MLP neurons of a small language model. Each row is named by its layer, matrix (gate and up: input weights) and neuron, and shows model dimensions 16-271. Each number is 128 + 24 x the weight over its row's rms, rounded and kept within 0 to 255. Numbers have three digits each. A neuron's up and down rows have the sign that makes its largest values positive.
Before each neuron's rows, "fires on" lists the tokens most often at its 100 highest values on Wikipedia text that the model never trained on.

fires on: "'", "s ", "or", "or ", "and "
L5.gate307:121138138096139113145139130158142134097126139112123177073105138132084112135128104118112087072077117130122108093125135121137164150152144122129112162161116159122189131112122149149116088085131138079151136130123104081140070107110115120155113139177122151161127105116112132119081147135102129099134156152124120157137118102112100157121117088114117114119100127134161108144110122154141114145110141089113144113147151142118104138122138127134144129123105114159137147083118126108136138147117111139126114195137156115145112151106087164136177129088157147113129124144167132117157066145127114120099110125149132177111177153105162081147144132115098158129132108124145086129142064113136114085114170151171108170161145144082175101063127151153113133101119140132108178129125125119093146077095131
L5.up307:152155128100117142159137142118164145103133109102118102165115136156107117155113094135119135192129123150144141133151130152173155196142096133085167088091151099144136101101106119098126119137150144121156107103144134171068089186119130133143129096171100099137136165161107120097111171099103163091116126121106132140125133128103083118100141130086069099087116124138129124173143142090146136122113159114102119129119141166134135128131094122124120112101107176143100104133164126109139115165108101099164126096121125110148129148090122144113081133088129126102051114130126156112141169127128115112129183108097158153137157119117130075139113121131111146125168152128118146148120109155119112121143138105126157143147109148120098156110110163162118107131095153112107142127165111160156101132131120

fires on: "re", "| ", "career", "- "
L9.gate188:131101145067136110078124110155113118128133151134125132150129147135150135129154114126101144119113084136113105163121112112154110084133139135139123142137083120118136143161087152128093142117164100149147110097143138119143120140092130120106138100096101124137085073128125132150146127119064101089147144127123123134098092107120156154070131109136178157199122178084127176112113137096142105129106118143136139113082133152130081131097121136121143134162108130086137117137081125075112125140138117099123136151133139136187143097107147183133180158148154130108112114139150129128121155138095125129143115133118113121128122160192158099110166121111076119132143118155136143145115128116163098113166171124105093128121146130128119134131151152132148130136144176169094124044115132157112120123144186
L9.up188:138052139106128112147116094085130123167131138120142129159080114098087155130124130175131135159151112162091137132164118138081143146127104152134113128140151127184117096149101167136123152151126160130117130111133135167164121116131130130100109145129150071114117144090144118107117118135119098138153144144121145139130142088175136133079124140110107106155144116083149132112167126147091076088097080138109114114143153144151097106079143156150122154176128129119133090114151107115112131146134130128157145133122115092158149161130131128071155140145126116120110067125108108079157127165132100131130143124124143143110120137075164130124133135142113130177154128172118114114124139155085095123083124153144123187101096116120126134092131072155145125110125126124154114133088144172118180147131097

fires on: "| ", ", ", "and ", ". ", "de"
L8.gate651:168120116137149113134134126097087137128100154111128149123153136181139109114091122110148142094148099150142126154147080155119157124149139154088172143086157117145125168125155115095089110087102128115158149138165105118140136108102141132148127087114165128163124100128123139113122125090089140101159140098133138114144112107139114137153097123133144139091129104090112134096149139111118111135133121105116080134120138144117104152140149096105121170071110140143154122122122127127146125169111119181117157147138144092161117110111133125154104104154134139103061096100139123109080104158139147151140106137066149141161091143106147150110163136125134130084149098116122141127122102133112111161118153117151117125132176095138124155140140140110092082123117122123106075138140179132086149149142148
L8.up651:143174142121107097171146117126126116188136149129084181114163102135093104086081163118098121105100120157118093110126111100101103127146154122106119097119151123125135156142122148120149154132108148144104122119093143101138144109088080148154114147161074126094159135110146121128127159131159149173119131094121149121085109120097128109155118113137135116120113124085184072142157127131144166130092190090141140107097140134099136141093170153140143128116150166140114124150116182094158099145099093127159080141162122125150163116070124113139096112116120149144147101148120154156143157143127162101102138148126131181142146141151137152139114142158124153137125171178118130149158168115121149117091127153092100141148124118142124128099141087076112158144129154148179115133128115128128084144114163

fires on: ": ", "/ ", "on ", "ish", "for ", "against "
L5.gate218:127116118084124129111120154108114103157132109114117163104091099135149074178142109144103151159152132156154110144131072172118154142098127128147164119142123151111193160127158098097136144130092104141134127128150137183123126146112130125163119087162091116166114126115113106119125092129123187075112155132116117160116144150130137117109094118124111166096159122108145129125140121125110146121122110149142104098072141130106120128123077104108116113150095152109123172178122163136125156123138118111131128131131092127123113134098123129165110110144147127077112068166160157058145093140113143190133142139126095144108117161129135179147105135103126136130125167143133100139147130117130148135128149123155163170154151134126089121151155138136103113132108142145119126147074169105099122137104105
L5.up218:139160106147137126108155129104130128136148125130159158083102132109152119122180103087105120157135122090177101159139170108147146136157099089165122157136090116153120126143139135109130113124118170141134152085123133104119152123143109096094177126156139093126144098133147127147156176139164157134135150126117171139143171131117113142127133101138178116155101155089125138116119115114158142094128118142137133127176134114123107108119119108099148145156087158095118144167116155143132151093124100144105115097128153108092154112127159122143122136088140096141133162160131101093164113154090166143136162152153106073141108104115110126150130113140160098087112164122146138129172131129123072114105116120108158150151125171102092141138154101151152066132130083134139141147145129185175112098138129

fires on: "| ", "−", "co"
L9.gate572:145159129181114100117130131123142155119113120115110152093140110144117115151090099167122102140094068126146123101144092150094131129128102149107124128147125161121129167133106098108108114161146113154109152120185138148141113126107148137138171119146140106156112147146135123102123140138153131119140149137140112144155148088151130094131135100115078139120123102112131127135133118115084166146164134121104088180098098158097083126100151124112103158110135118128157112126150104148092125145118150141096119096137126168128156123120136109111112138135127160152104106085114123087113114189169130181139126152138154143160084127173151162128146161099127195079144135145137107143101176152118087137126108120170139132082115089122093083093106106133117113109091124123105146103153138161136099144160178
L9.up572:098140126132145148129088124114158109144114122097133160119143117123120177120154179125089155165109107091125161076169106138106126091117167116156116119137124139139096130112139128064144163130113096125129175136139126129113145136122127168131124158143142116107138113140130105127127154161146109135129161094147165093134139151146146155113135149140092115112059116131149112113163131109106113137124125138144128116154104127093147103112132103142123102093144167097149106069138100130115099167133125125082117127110109156158102111124154123110142154122123132111089117148138142121099139155126129136119063163132102088145108148145107116099088148140130160120086118072126128126124107118127102114115150121134094112113095129132096154154158130138134126124100142135148118085137126087165108164129082

fires on: "a ", "; ", ": ", "/", ", ", "00"
L3.gate861:151128101099115160145108107131139083171123117108130151135104172087100121091138129098112086108131118169099113125139151124126132108169166104129116097123138108170155093147140136136117108128140124143132136101126122128119105138099103170142089117125126126139143158106144144121112091107094121140162136111136142140102111104141146134061158147131150132189087174107138131161102169174109120136147111113133118145141176117174116145120096133125144099110083109118130121117113150124116167128137106096144126171113116096161131154140153122142160112150115111105145134104095148134113124098092129123149143126159151156140131138089084123121148121138136141089155140105157119145134109161132114150113133136106085137162110126078133144124121105142167149124131095084146165136077107147112150160169096
L3.up861:105164108083135113119132131147167089098098138110153149125154109130119102129077120105142093163091140098151127108130128116142128181126125108133094119117142132105090152130157141155127106181099132149096153117147083099138141149117121158097143091108149131095103154068111158140136164123122131134106146115148108134113126141109130172097156140137133093150097136136130155126104188155117118128087100134156146125126146126120143134108118125124164139145115104097090120123126167125095136112151147110114119136082122084101090144152142118098153154128167156127132146107093141120110128128101182121112168102128172122184123136138120112087135111141149137077155126142113173127094138160131085130128116134165077082122103183098119107122127089125172161169163118109143104107119102182105138127120183

fires on: "/ ", "(", "| ", ": ", "202"
L9.gate715:130119114141127138105146172108085106104108100125141145145089075123142112141182139137117146159133177147134135163126117121127141132106116094079142128057137137134153098145096155067110109158114140154156145130108139172145133156157133129139123121135131102142165083131136141100148119169128126133113136118105122109149151099117146166167102108160105112123149107064120097160124137162146165128097077151143105112129137122151164143135136115130132143163164101132099097092127140123145143143136079128145126141119121164111158145110114134131105138065166148162110138144077106137094112127097096146156091121101132176154142129109184134154085114153071125095106089122133105108139128084170116173151132100134146154122126091136114103148121127101093090119148087143126091134114140175091115127142136
L9.up715:115143156118142098088149128125132152107106094096144146131111155144118148132146181132152158188150110110148155140149138097149137143137117088084112132111130183154127129118121100108112147126150094112122160110131133133130112152127144107094102083130165068095147113201103143110161121148147161107045170142125138108091159140146129119122129124158127094129105159126160141129135143102143152122081122151122115123142147167167143130113104108105138177115138113158121135133116122097119166111109130163150126127126140119094161122143120096132085145123190191143153068171118117146113170119153135139125140133126140116124118146107178135145127132168130134120121153160139093133101131128117117161172125095102129135139139094106112130106137106083133082142162122084140101170101154177124121153127124

fires on: "of ", "17", "next ", "18", "ó", "19"
L3.gate6:097121144105130087120111093113110115142135089080100107133149176145161119118138115084080118144110141131129098114131101137111120126122150090118144102130115144132093171146085140108117103130180141107102067180154154114123136118181124144149149119112101145126129100131116125111092145163110141138139178135160134129151153115142147146141148150083136149128106137111112132120196156127124079159130130142130157090120123101112145120092203119106142108120161163125151127111126149131128106162112143118095146188124109131124100141158115147176126074105110108136114126090107158131160148118106189099150139134102127156118151121096143146099123144093089171159112149133113143113146091152135132092124144126123110155127113125094137081126080127135096073165129132064139107088156131132142099133108087
L3.up6:126139147106151105172123131136089104147114113125161103095089111116125113132128120115117130162123148108114137180111160091108146126144116102111123154133175112136132134080118165120153142116152133101152125165112108157152159149142104134142154159184134147138164117171096107163101147140155114140102120124134133158085111142119133124153134147110121115132121124171126095116106107094169151129139144173167133160100110118122124142132118093087139160098146115135120100119159129126145131100105091116123158079138112130144121178104076161136127144086146168104100110081117150093110095196133131158084130171118104159093120123091138115100124105100114127151100139112170156094102115159165167100192109128119135142109116127106139137186113125185082108091162132161132140117159112148119117116096115

fires on: ". ", "- ", ": ", "; ", "."
L5.gate183:121145104181141125147140120156130084120165145112136114157127164089138092102066105152117103118139136184147153112144107102112127110156115119120171117079135167139117146079154102141118150160104107132155125138143189127147098154109148139132123131098160157142165120136098146135115113148157129118141116136104093153155184135172109091117133132130117157149083153078126149144113159131155109142103108116168113127110177141139134156163168131090158137148122151113125128105094165122114155103161124156086116139157069122158118137163099149133133171104141149135124140098117155146127114186117090115134144157134185158094153161110103170139121114101149102108091116140152137135082098139139134128118129134097124136131110086133128089138114126121126119131146133124120108155137097100131162140152130
L5.up183:122115080151127128097114102153120146155103138142110114096115081134114114076096168111182150165096157154166153080115160094128149102126128122105146132123121127117146138113116102141116094112108148091153137133111154136098109145080140153105099126120117135072074066142129130109163108088152145142096121133139161188145100114115139141135109138122150146142124195110123161171118133138144128113144178137161102121090101118137086166146125133144192158141114126149153117141113154071144154114150106075092111127174128129128113132167152115079126143119166128151124168123099133179133136194129138139156159162154153098119133097122125133104169157139132128088118098134109134154110112165130120159139114128103113107132120142115111135147132136120186118135152140148155106162136103126144113166165110

fires on: "in ", "of ", ": ", ". ", "and ", "studied "
L8.gate129:093163112130095127103094149169130069084148163132123085133126121118129124124147117154119154165131109128127192118124140127119087158152084114149132124109119112126121112140139147112128156121114115108145140114135151135115085086161134151147116100146150109139101121171130111119153121129132103145104113129081127153117123144120141128150111096128112106076136132091139130179121151133141129150122135145127142120165128104079152152121111154155149086072155127084106118149153140161148119087106125128109133115136110103126075153116105133120146119133156113079125158150113136134121118151118142117110130121201149181144100147085139126120170130092121144101134134112121165103163118151147163129132122155130152146138128099149137094130115178141159141108153141154129109133156119164075168117105139
L8.up129:086190129175116147109109145148149162130124122104113110112133098098098140096115107113075144169069118148107153088148150112099115095115141121110152129089135116108111092110132125137116108090103142175122184105143090144134150132118136130119138103133149126151107157121108134178162143111151147115135148120123161141129119095127124100132121095100151119137066130143138150131091110137143131139120140106119163088134138116136154091150096109188147146112135190114111129109133142142137154104113103157116090126165094119099103145129112141133100163113147149137121115110104106115103106152139108150135171122089154142121150121103105159109168132055093160097130135091091139116168180133180108129131134113115148110144111147147136089126168130108133147124112153114160110144131154119143090158144138

fires on: "b", "or ", "and ", "to ", "-", "| "
L9.gate38:128109114105136105095131137168111123124106146108134094150123164118131127125107095115144130143121156119181109142132116140113176120151166149142114115183151137150123174117151115150125149132099113113128187175128156077138110101169168108128143166141091157118128154107125104135186101138067077150117136152134142111100120135133114130125149111063118142134132148141132097100077081086106092149090135159141129169133092162125152151136144133141134125166126165154099104140145096141114125097121125135114106146139101143080104088129072164159172118112129126140157110113126153122163133143124104110123127130153116169151149160117167149122109143121118121158115095127071102164142138089151126109165156130148119127130110109132129175113122103104139146118084106166120173090104143083126108107133111
L9.up38:127154143126096101066177099168142138145093102119113157167135077136128144150160122121126130114167094103136146094103096108161147125139162076142129100125100108145122140078079095116137143113114109136133144106148124092114164154129133138119113152135132085100111140167146118129141160105163135098139136139162111154122164155138090136139145099112125178116104160111113133133143129184155117178113153172144138164137090137157129127162154165140122145098076110156118154138121157132153127146075134165151107115138136132143142122079089120135110138104138135115139132172101179092095125101139139110159163112120113120124130135147117136104132106071122087112154135130108134146140122106110104138156130123107103087132165138120127146097154126142154082132107176136150148127208129134115129113174146

fires on: ", ", "and ", "ly ", "ally "
L9.gate982:123132137178128107087078140136111123143170085089179102110142090131101115104142190180125143143123126121095127129097170128118104132097141136073127126099122141151129165107138145096123096099134119132120110141140149149132052108094138116132109096104139138121099094079119124124101121134155103112114118116147144121109137140112094128136131153138159121132126158112118111121138139109135126082108116174123144094133145158173093150123160137180123140150123129172127166119128147116141143120088113140141139116099116129112111120120146163157108118144094140104099116136180121109148143100113109155143098159108163092127151126130141137084121102165120138138131088119143151108129104143110102144122128133151121182113126159157125171160145117127162125117086106136122120150142141094166117137124167
L9.up982:089129136136112087092106130125153091146121150097145122137091199103121124105133156147179139140120124115132114124116107087114130158121186164131098121092141128133143126119134138142154121123115133173115141186136177089132117115133162104156139098123139145104087106143113163124134101096154120147185112135126083137100104111103129116118133108115145094111097139151133162067126122141113145139151122143144131065151125126090133125126145152158123133113127127142146094125160142125099145170110126162127117138131186119113117125147159157149134139130108137137148164144152079103156114079115123167104130158129117111133136144162138158101125135080191107130135166145136137104100115129108101160136170121138126116107121177121093112133113123115148160136143122122135112110153158117096146078142159

fires on: "as ", "- ", "for ", ". ", "cover ", "1"
L2.gate984:129113143215164106117130119121173095095096103127194141146115111143142151097077181157086138097121136172148157115133155090116153116154167181167150120111133148144129133111164114136115159143166172109163142109113139099113141120099149136129133136089122125096097095083112135145144140123116123159112128145165118121125105147130130140144148096155121141144132143142130113201149143156178172165103168129164127094137124133129116135104097121101143121138151148086164158140099080125061117145186111132117131142114166115118051103137095140147115118114139118144117155095147147107140127123117094146135139131132131106117158139126150128101139094119137155092138114141116146129077116137118101094122125102089146104128115111130114113122121146113149090116141126162130119152156108167083187142095127
L2.up984:196128110111144166112083139131114094152155119173145119136155105133140143156140151103123118169143162147117115127128158112134191069153113104124086129166153153137133087132163130127117097144121113117164126173165106105103071132130141127120122121176111088117119128137103165104112136179159112142150160103103175122120116095164138143129126142123144135106130158082108103084106109139122091058158146100139121114153103110114159103150147176147134123112112108086163135101134103118110110126102107098102135154117092139101112141184157135138119120137130107145153114141095132117111130118125137117142156109143135119140129130153114120142108126081143145149130127103093174138118139152133137177141135140119140081135110110087129092136137117111123122119094099101152133148118135115158134134147107

fires on: ", ", "Dix"
L8.gate78:116166136139126128085105105155064091101131090159156149164090132162126122127128128148118118090130127154165115146141125139172104141100129140078130087124134090120134133145121128130149132103139148127195109120154103147126099114128135107112118131144127117138086123113085092101168111125158108136169170095150101124166114151140141154147116162113139137136127159149143146146082117092133144150152112136116091154137116141132154131153161101124129127120110116125140172125132061110083123117135123106172137073139129143164113141101088102165130104096142126156113137073086153145102111142164115108141145160095122135129105133139114137126147161106145135106130091109124117142138113113107104113126118141113171138141085113112086137115148110126104168125100089142094118148155187143099179116143139
L8.up78:132135157158119177136135135149125175114129108116117132114126177114138132151117140126114122140106143162125151148098156115151133112106124110147112129117180134113123145146142120135091150137161133125160075089177109145141125118150091162135142150121125107124182079110125123124119100092139121172176119132144151144135095132123105117112112130176132177147113141101085177143107128128153154128097154083107123115149072120177157111127116133102124109109138121121083146144130136155055120152135134138154144148134130113142121146092147103176145134132123115116133105049106117110110138121107107082120144137114095122118079086149122090117144152104107161134073160150141139140092110130111102122106078140106145142153120096141087116127143141137107137143174114113147165134145154118044158093123118

fires on: ", ", "and ", "– ", ": ", "by "
L8.gate608:130112145120131122132131077060129138111165089153117101141145122117157154117129139134110118134080156119122165093147125151120123113048088158102121140107112152109113085136129102091112119127099101137095135146120124096147113128113164136127124140111075099128118202100136194171128105129164093138064151150125082139116155163161114132112132099125156126112124156126123120137122149133084094118168121108110163133082110139109126161161111142138142144127128122130137133110122157099166137126160147140130130118118143166139125163129134120111115153106125170178143155107094161143111136097117130153109095150123119156125151120137152104150106064111159106111147168096121109128095141159120190164140171115094081152146109095136127143130160104135142121165133175194127106144114130170146105128119130
L8.up608:129124096183138156115114112103123131141084134171110109122134115133149138122122142162165121117122131102106119115148116111122136144092103132106122183122143137165122117120125154150126110119084065101120108106124144123156083152144106146155092136184115133173128175129144115140123153126128122172146145109131150162157097107144139157120152082108109160133114162130148184115146117087112096113140101095088133147098081070118118134146088198136150100126126159134154140140157138103156167156138115120141114125158139125142127153120127115089141100188130117149125139136155117158105112098157154114130120124141146142150114122137118103131154133159113167165148138120151110120102111133160136163093099114114148122135121135137153135118128166148143159151103165109119130133132141195149122120146109

fires on: "| ", ": ", "as ", "–", "played "
L2.gate36:138140121117194133170151174122069146140136120122154088128128143098144100081120138098104141151128160124174098127135158177114117141125130139134116101164143174113133120163151078084091167125106118129172125145154164132097112158139161108126122118164112178115140159122070113086085110112173174142111158140122135132130144152076128148146116145131193134120113107094119164112133102142135138114048126111130121127163142100088120111141155099153095150156128160124165107097128127160148097147133145167157166094127113119131124132150132135129170134105122134122174096130121146147120105105095134125105161158103142071132115154112133158143109120161134170098127142129114099094158141168128150157128128122150138094130160112136090122092109137134132116161143118137114117123113157150086140146125104
L2.up36:165155177137159113122164095108101119096062132130117111152120127115150097091101138106102138137090138139107105142143108142106136125173117117103099162168140149107108122138158122095152149112128097152129155138156153131118101143113102117169121076110121084131115136164077122118125128110128131150135124150132117102128161154125121119112108132137133107080128110105146146135101112123078149127090123093133156175179104137104182123157170127101116147112105088141147120157132123098161162173157130178120141158108125095131132145153173141118138110096108155141135112168096173090121081159135083162113132136129134080131101132107140141083124102115140145116107147104196132130126107145155130132157100087102163136169087130136138140126133109126151135181086196102118078141123150131139108112102176

fires on: "place ", "| ", "1 ", "4 ", "Elevation"
L2.gate409:116154084137119095133156160115132102093139146138136171151122157110153121123138133118166134115099161167162143117097151146157138140124142128112173121126138134132113159116121113123146108090128125110162093128147140088164137111200098078147126123066113122131096127146105114114171149112139137150120116116087089136131119086135116133134204127139126127132112141091133137131116140137104164156148082121060141083147162121156123115117138089158158110102123145115114154125115125136147148136098148105130122167115092100125102143155118129078107119131159159111142109185127145157153117111136109136162156122112117155157132151092143136185179127166118105122124116145106077137087157106144099082128203114104124113148172093116112115112108146125119133127148111139126139141129135165134115140138110
L2.up409:121121073108133132120118187139129112109134186116148136125114136135121106138126112100147143121114151131151169119112140153142143134175144129113168118112161155133121171120136115116190095095143104148136086148132131058149149100148128107144139123119144140116116125147119090152140145081149137138117121110148156146108081106125128151136164111097096119160129086076147118069174187143131141161102117126114138116106140133139093132112117106166123137106168150109157161123080127115128177158114152114140120131131158097155149131150132079131106120156142142154146103163088133096150097104104112074126151141127169093117133104130137145163164087171084144107139129137121111115123134122155116153138148135152136122134148081117111118166126123151105101153156135159130150104108114176149135088124124

fires on: ", ", "and ", "-"
L8.gate872:141145147111175126145113172105155125100118113127161100168148127125145141157113151129157124129160182157165115139120176090109152075078178148168131155102114120163151126137107127105172112129135136153126135150137118100100111162150149100140112128109127129138160102156130101152112142111147175126145136139137112102143147107127152146132127146136149131136149131162181110137123131123119154135174134103128109120118159122104121157097131114122102151116120170125140149115134147182089124113089106142132082124142146132143109142083155145162093137147132120093120097136154139110120131160100151151124121111147134104108097163190098144109129152120139130117114141141129110126129101182127156138158138093141119160101157133138084143128146132108135153135113141122136185090139120142143141102158135
L8.up872:093084162147116117132096061120140148117167089141191148141146166124102134092116184107130139156148150120168118105151105120111129137047116099157127150108120109160162137110134130142144161102098132104106101121158133058132167113110116157087135132120111118149103120131118155140141117142135117121114117149114130155158150207099074098149142163134164135178116116120125112161080108101118129144164128130132132120108167130106125107119113123125144125143119099161128133112138174079118152139075129148122168077105164095151117145123116120101125152115143101128141160149116141137141131090114134135120206154114113111107126133179106151083119136142158131126137151125116162091107139115122131128122137144143133128107129121160098076111133110132132133125130113096126110123165153133140102121201157

fires on: "and ", ", ", "or "
L8.gate589:135151110128128136129091080146105122120114124102164093165147129101086160151197163167145110139112141095129164120140113140130117135100123097100153166169155125134126106097128137137142124080092106127118139134172189058117151097132122138133115136148112143126100153105145110149115171162125092107134164084088133144101133118095068110104174147144092143115115145144147123146106148098127092111109160143161156160115126139111123121143116130110104146138139137128117114137127118114172163129073081156171108150148168193158104101132110129159107139158137120112119116153137118106147120148147149145161129125131102095114141135143139131112107136145142099128140150157174080121117109109187160108093169140143118111137125144150142142127192120147123116133126099142146151124151137136095170149133161
L8.up589:094144115157125137152132111126116143115123079143147089135114172137113081139128133161108174146162108091183154121079094081129129123070164116146137107094136099161159158159103146119163122154099125102117157145136152079151111116153130111152138111151122120114114170117107081132088101108130106092136164111102130139144121158146114106142150114075146146112152097122147124101140156133110169116097114137140116125106159135144134094156137143102151126123117127167130110128117136142084118102112137144126121152136151117099079167147120096177103100134143111125113146126147133077159114162134117116156112160135162097111138118149113163100136136148122104093161152113117145162138103119101114160103164161121095106090152132142086089102165142160125135077112105129163134148152156130158153106142102

fires on: "and ", "or ", "| ", ", "
L8.gate820:118124142124104121109121107126079153137125123107162132158127071132090106124116155124139108111101119124145110121098156131135109150079117105123129116128147165127141103128137117120126126095133135145148140108098153081160145110122122098119079166145134159071142126104103127093119152125143115087148153111127131096152149123145107100132146154106113130124126151132167175181147129144106136091146123154117112124141110115125135128130161162118179125142167105137125159097119092118122130150122157156172161123111185155189147096113109159125133086106116149119126133140126178116110156070099109096121137142103104129196117147143104141119124112116134138139101127128117123134113157125119157107113157140104132129116119120131101141097130096123172111150135158133164139143135105090088170128073133
L8.up820:113155168158156148132150171078108110122124118047120109138097195117124075087120096118150110091094142134175153146120095115116122084108160103156116155110094140140100129139108145158164130152132097115132139149158131098103127112125119126083158078148140145177160187136173147127110103121111125167142116123103152133157170078091128127154130152134133127182133144122157137158121117152102147114108094122129131074108163153161123144154145113144117124122148132107103108136106141108142079110129131210124115114183129113101137160140138117120109128137135167088115125170141143141089114089105130124130125113179128104145143099132099170133121103124126116124123146120128157142149124121121117111143124102117160105133154083107128119103136123095148173166133106103152125103123154159131107101151148

fires on: "by ", ": ", "History", "Density", "Time "
L5.gate379:147106106176142142127129119102044122096129137087111118126152107147153142104105134112131124133082151130148128090130139108099140104085123111114107140146122159090145138130116151130138133121157118172099103081131129092095114108119139120135097161148151117120101130118089104119091177083133112163074120154141165156139097106145160120132120118129125131161109099113136173102131106148144113126174128133098173107092143119152154118187130115164137149110142176112140116134100112071121129151149135162094127121169148180144135122123121105127126144092145128163145107114141111124094114141138108193140132157151099126136123110150134121126089143158152132108142137096120151103099087115132126117148110138123113182125137061174121096108109078155143128136113123152139088103100168131122121142126147
L5.up379:134143120146118119109098076153093123158129144126139153114086087198143151095103095145117112105094161127132115121107112110191167098144126148124122128139123126151139147083136125120108122119135105144199134161115129135103112107133114104097112113102120139118147113120144117193113096141126162117104099128097139121112084162123112100124115093107118099168129143173153144139105132129075115119144112101125120107130151160139161138111087097146102098114109162155124077126157123122105121124141104152121067129102162115099085109124170113113126106125138151129131128134162108179172122172176178110127141112154140187171132119078099121139103143098135115108104115099120125146132161096141131117138132136167177100120133130137164110130142151148167120155162093088177119130131106143100120102140121

fires on: "| ", ": "
L5.gate522:134116148132141123097120114118119156135149134108150115112121138135136123157096111133139123141111069125121137140097119127133123127130114131123129132176127102122164134136104134088112121118174132135144143120145103145091108154107144140125128128173095142115133123104103103169114167090138113106148118109130149133160115171153110142122093101158158116151167153159088171148100088128119137094130160154112143145116086110133142151094143121133103131149170148146154078132099143113144171149096159144136137148164170193130094134119151102166152133142133105119162120155156129122131158131126154129125099109149151114144090117141138087099128113167168136107137100158141127096100084114118131118158096144108112117148123118138107151126155134142135133140111157116179164113116174143108115114145113
L5.up522:113139160164123109097133139136112142172152147169136161109130075150145165114142165087093096111089151126102114127143100144131147155154134155083128109112115146109162112138106132180151154083136158116124136142113134127131128122142143142099137183158109151123112160115094118067087182114107104154117118155118135127139117130120137120157137183103083095092133090150145142097183151130132110147079115154160118166132088117128159110135134136173133106150144146129158081107091115116171115112062114149137146135128104076102128129168103142096110132104127086163132092134125129145109095138125136153135151177116122127150133131114165141106120152047101133160145126110101099133173126122089139100134195097134129134116132166120141137132130155164103115146158127129092132125150145117122129124163121

fires on: "and ", ", ", "or "
L8.gate841:112105128094124126109106107141138130103149136115162125084100158113154109174120171111160099149137121134124108138060112110108121117098158138150108132105137167138130113139135130096129144127169106193120125134142131085130134124095131103107104108112141146099150088100171088153120142136139132113170115140151134140118117165154139121138095151111117104121129151085102127144123212111128124135104097153130167121157170161145119115156117110188117095127136122150117120162138094112141144137131123140138167140107153133131146130103102150180108068146140125153135168159130120070147120141114124170130111157154123137133154119109104126131131122133173108152143108157165119134158122158119120133099141149123137144120124163136096170150152140158148095121084091161120120194120129108101135127120110
L8.up841:128144148137111170081093083113092134136126123112112115089111123090097124132132129115180123164107163127123142149163091139081101145150129138128149122149150144118150105118133154099109121121113129170116120141109123113117107070119156166128062130115127127122150130097142072115136137174124095135122094115130145167110114108088115097156095122136128133131092173134135151118128162102115128104081152123172123127155099125117106129131153100124135115134140127115127153129111135120153085103105109183156114127151130145157103090101090165167119098124117147155123144124140131123164088137064145134129135135065135120123164155153131147084133131130119116119119113177154108091103111134182149152107178144147109138108078143143135161126137132121114143148102132117134092155147135163130177128118165

fires on: "in ", "of ", "; ", ", ", "at ", "was "
L8.gate41:112161097172165094105098129152129169158138122124164177110126134134124120159139138112101160120085133161125117074092162072131094146123143119163136165138144137141152102141127164109111087122134159116185072138086123127128101100121095104150128155129127137133098102111130097148107149109119103128096176130141110130125112132177105125119109124147057100141114154140140110125118095083147146096149132115134111132141090121127140179108117181134183143106140123103088146143164067154107108128156131110174121122128094096128107164148132142120117124089124157148139133067083129159139112148123139097148127129084154135107149127134081105124158137123140112092094132189172139114119124101132104088129123119100147144116102098109123150146144141127142147145124129121161153098153132137079152106113125
L8.up41:170076171126115108107088129142170136096095127111079117152157130121121127151127107189158114156136137115126140136143189092156138148126186128139140138136164138134128095204115161134158154111104159123143116132090103117121151134157075132129142129174109163143147150147102106103137105142118142119138161120176166155158094163134177143089081159112165152127106139165128126164136115127132124146148136102135130092117162126120126146130129127161153119148132151152144104110132121154108142135129154115135081102163125140142132164140123114132117117060105159111126132119122128131115084139096113100145075141106100096126137060108114095110144117085108152130145136155142139132156098122098114150142171106143117139116107112124135136104122145126129106126123134131107126098136152128149155105147096

fires on: "-", "g", "t", "b", "om", "and "
L4.gate362:146123136107116140117094134084173121099152164100100091139118075127105160128142105116128133131127151132135128127115128126113110073169152118113176129134166125116131146107086127125127147103107134148135140102141132135109139120128116103132118156096094120131117139136169104161148112141097104154105149141151110127124146115107131122144149115098103154120175130120171051117111123119144097106130141137130102125118122130137101152135157140133141126124107120113121152093129169099124162117107122109121152156131134151099147137082134113131124180083162123158157141092144151121107142102084126133131150147098127135133163152145110189139189096141134116155134117183146159129115128114128126151102148096120111172115151075119159139099147173123088172057110143134137109112142159119127123096108140
L4.up362:083123168130107117159149128128151120140094166164109109147102152151126116125141118171145152144112115154078111158122125152091092126118164096172135153109134176120138138106158106158146164131135107121156111147120136127144126093129137107146116110105172136143147163103095086094138127166092153127110116124157143170124142143129175148103138103144100173116074137089125080110121131148150107166118163159127125196161105120149141140143153160121146147167116110140140140117118145112177143140128095143148158103140131102141144110143122158147135123116138150137165089095131167116102132179120133141096157145125104104096128140149103162107089135130100135143164124105147090141079135082143118097122118104079151110100144112139171174128168168100117131134100135150119165134131159101131123086120122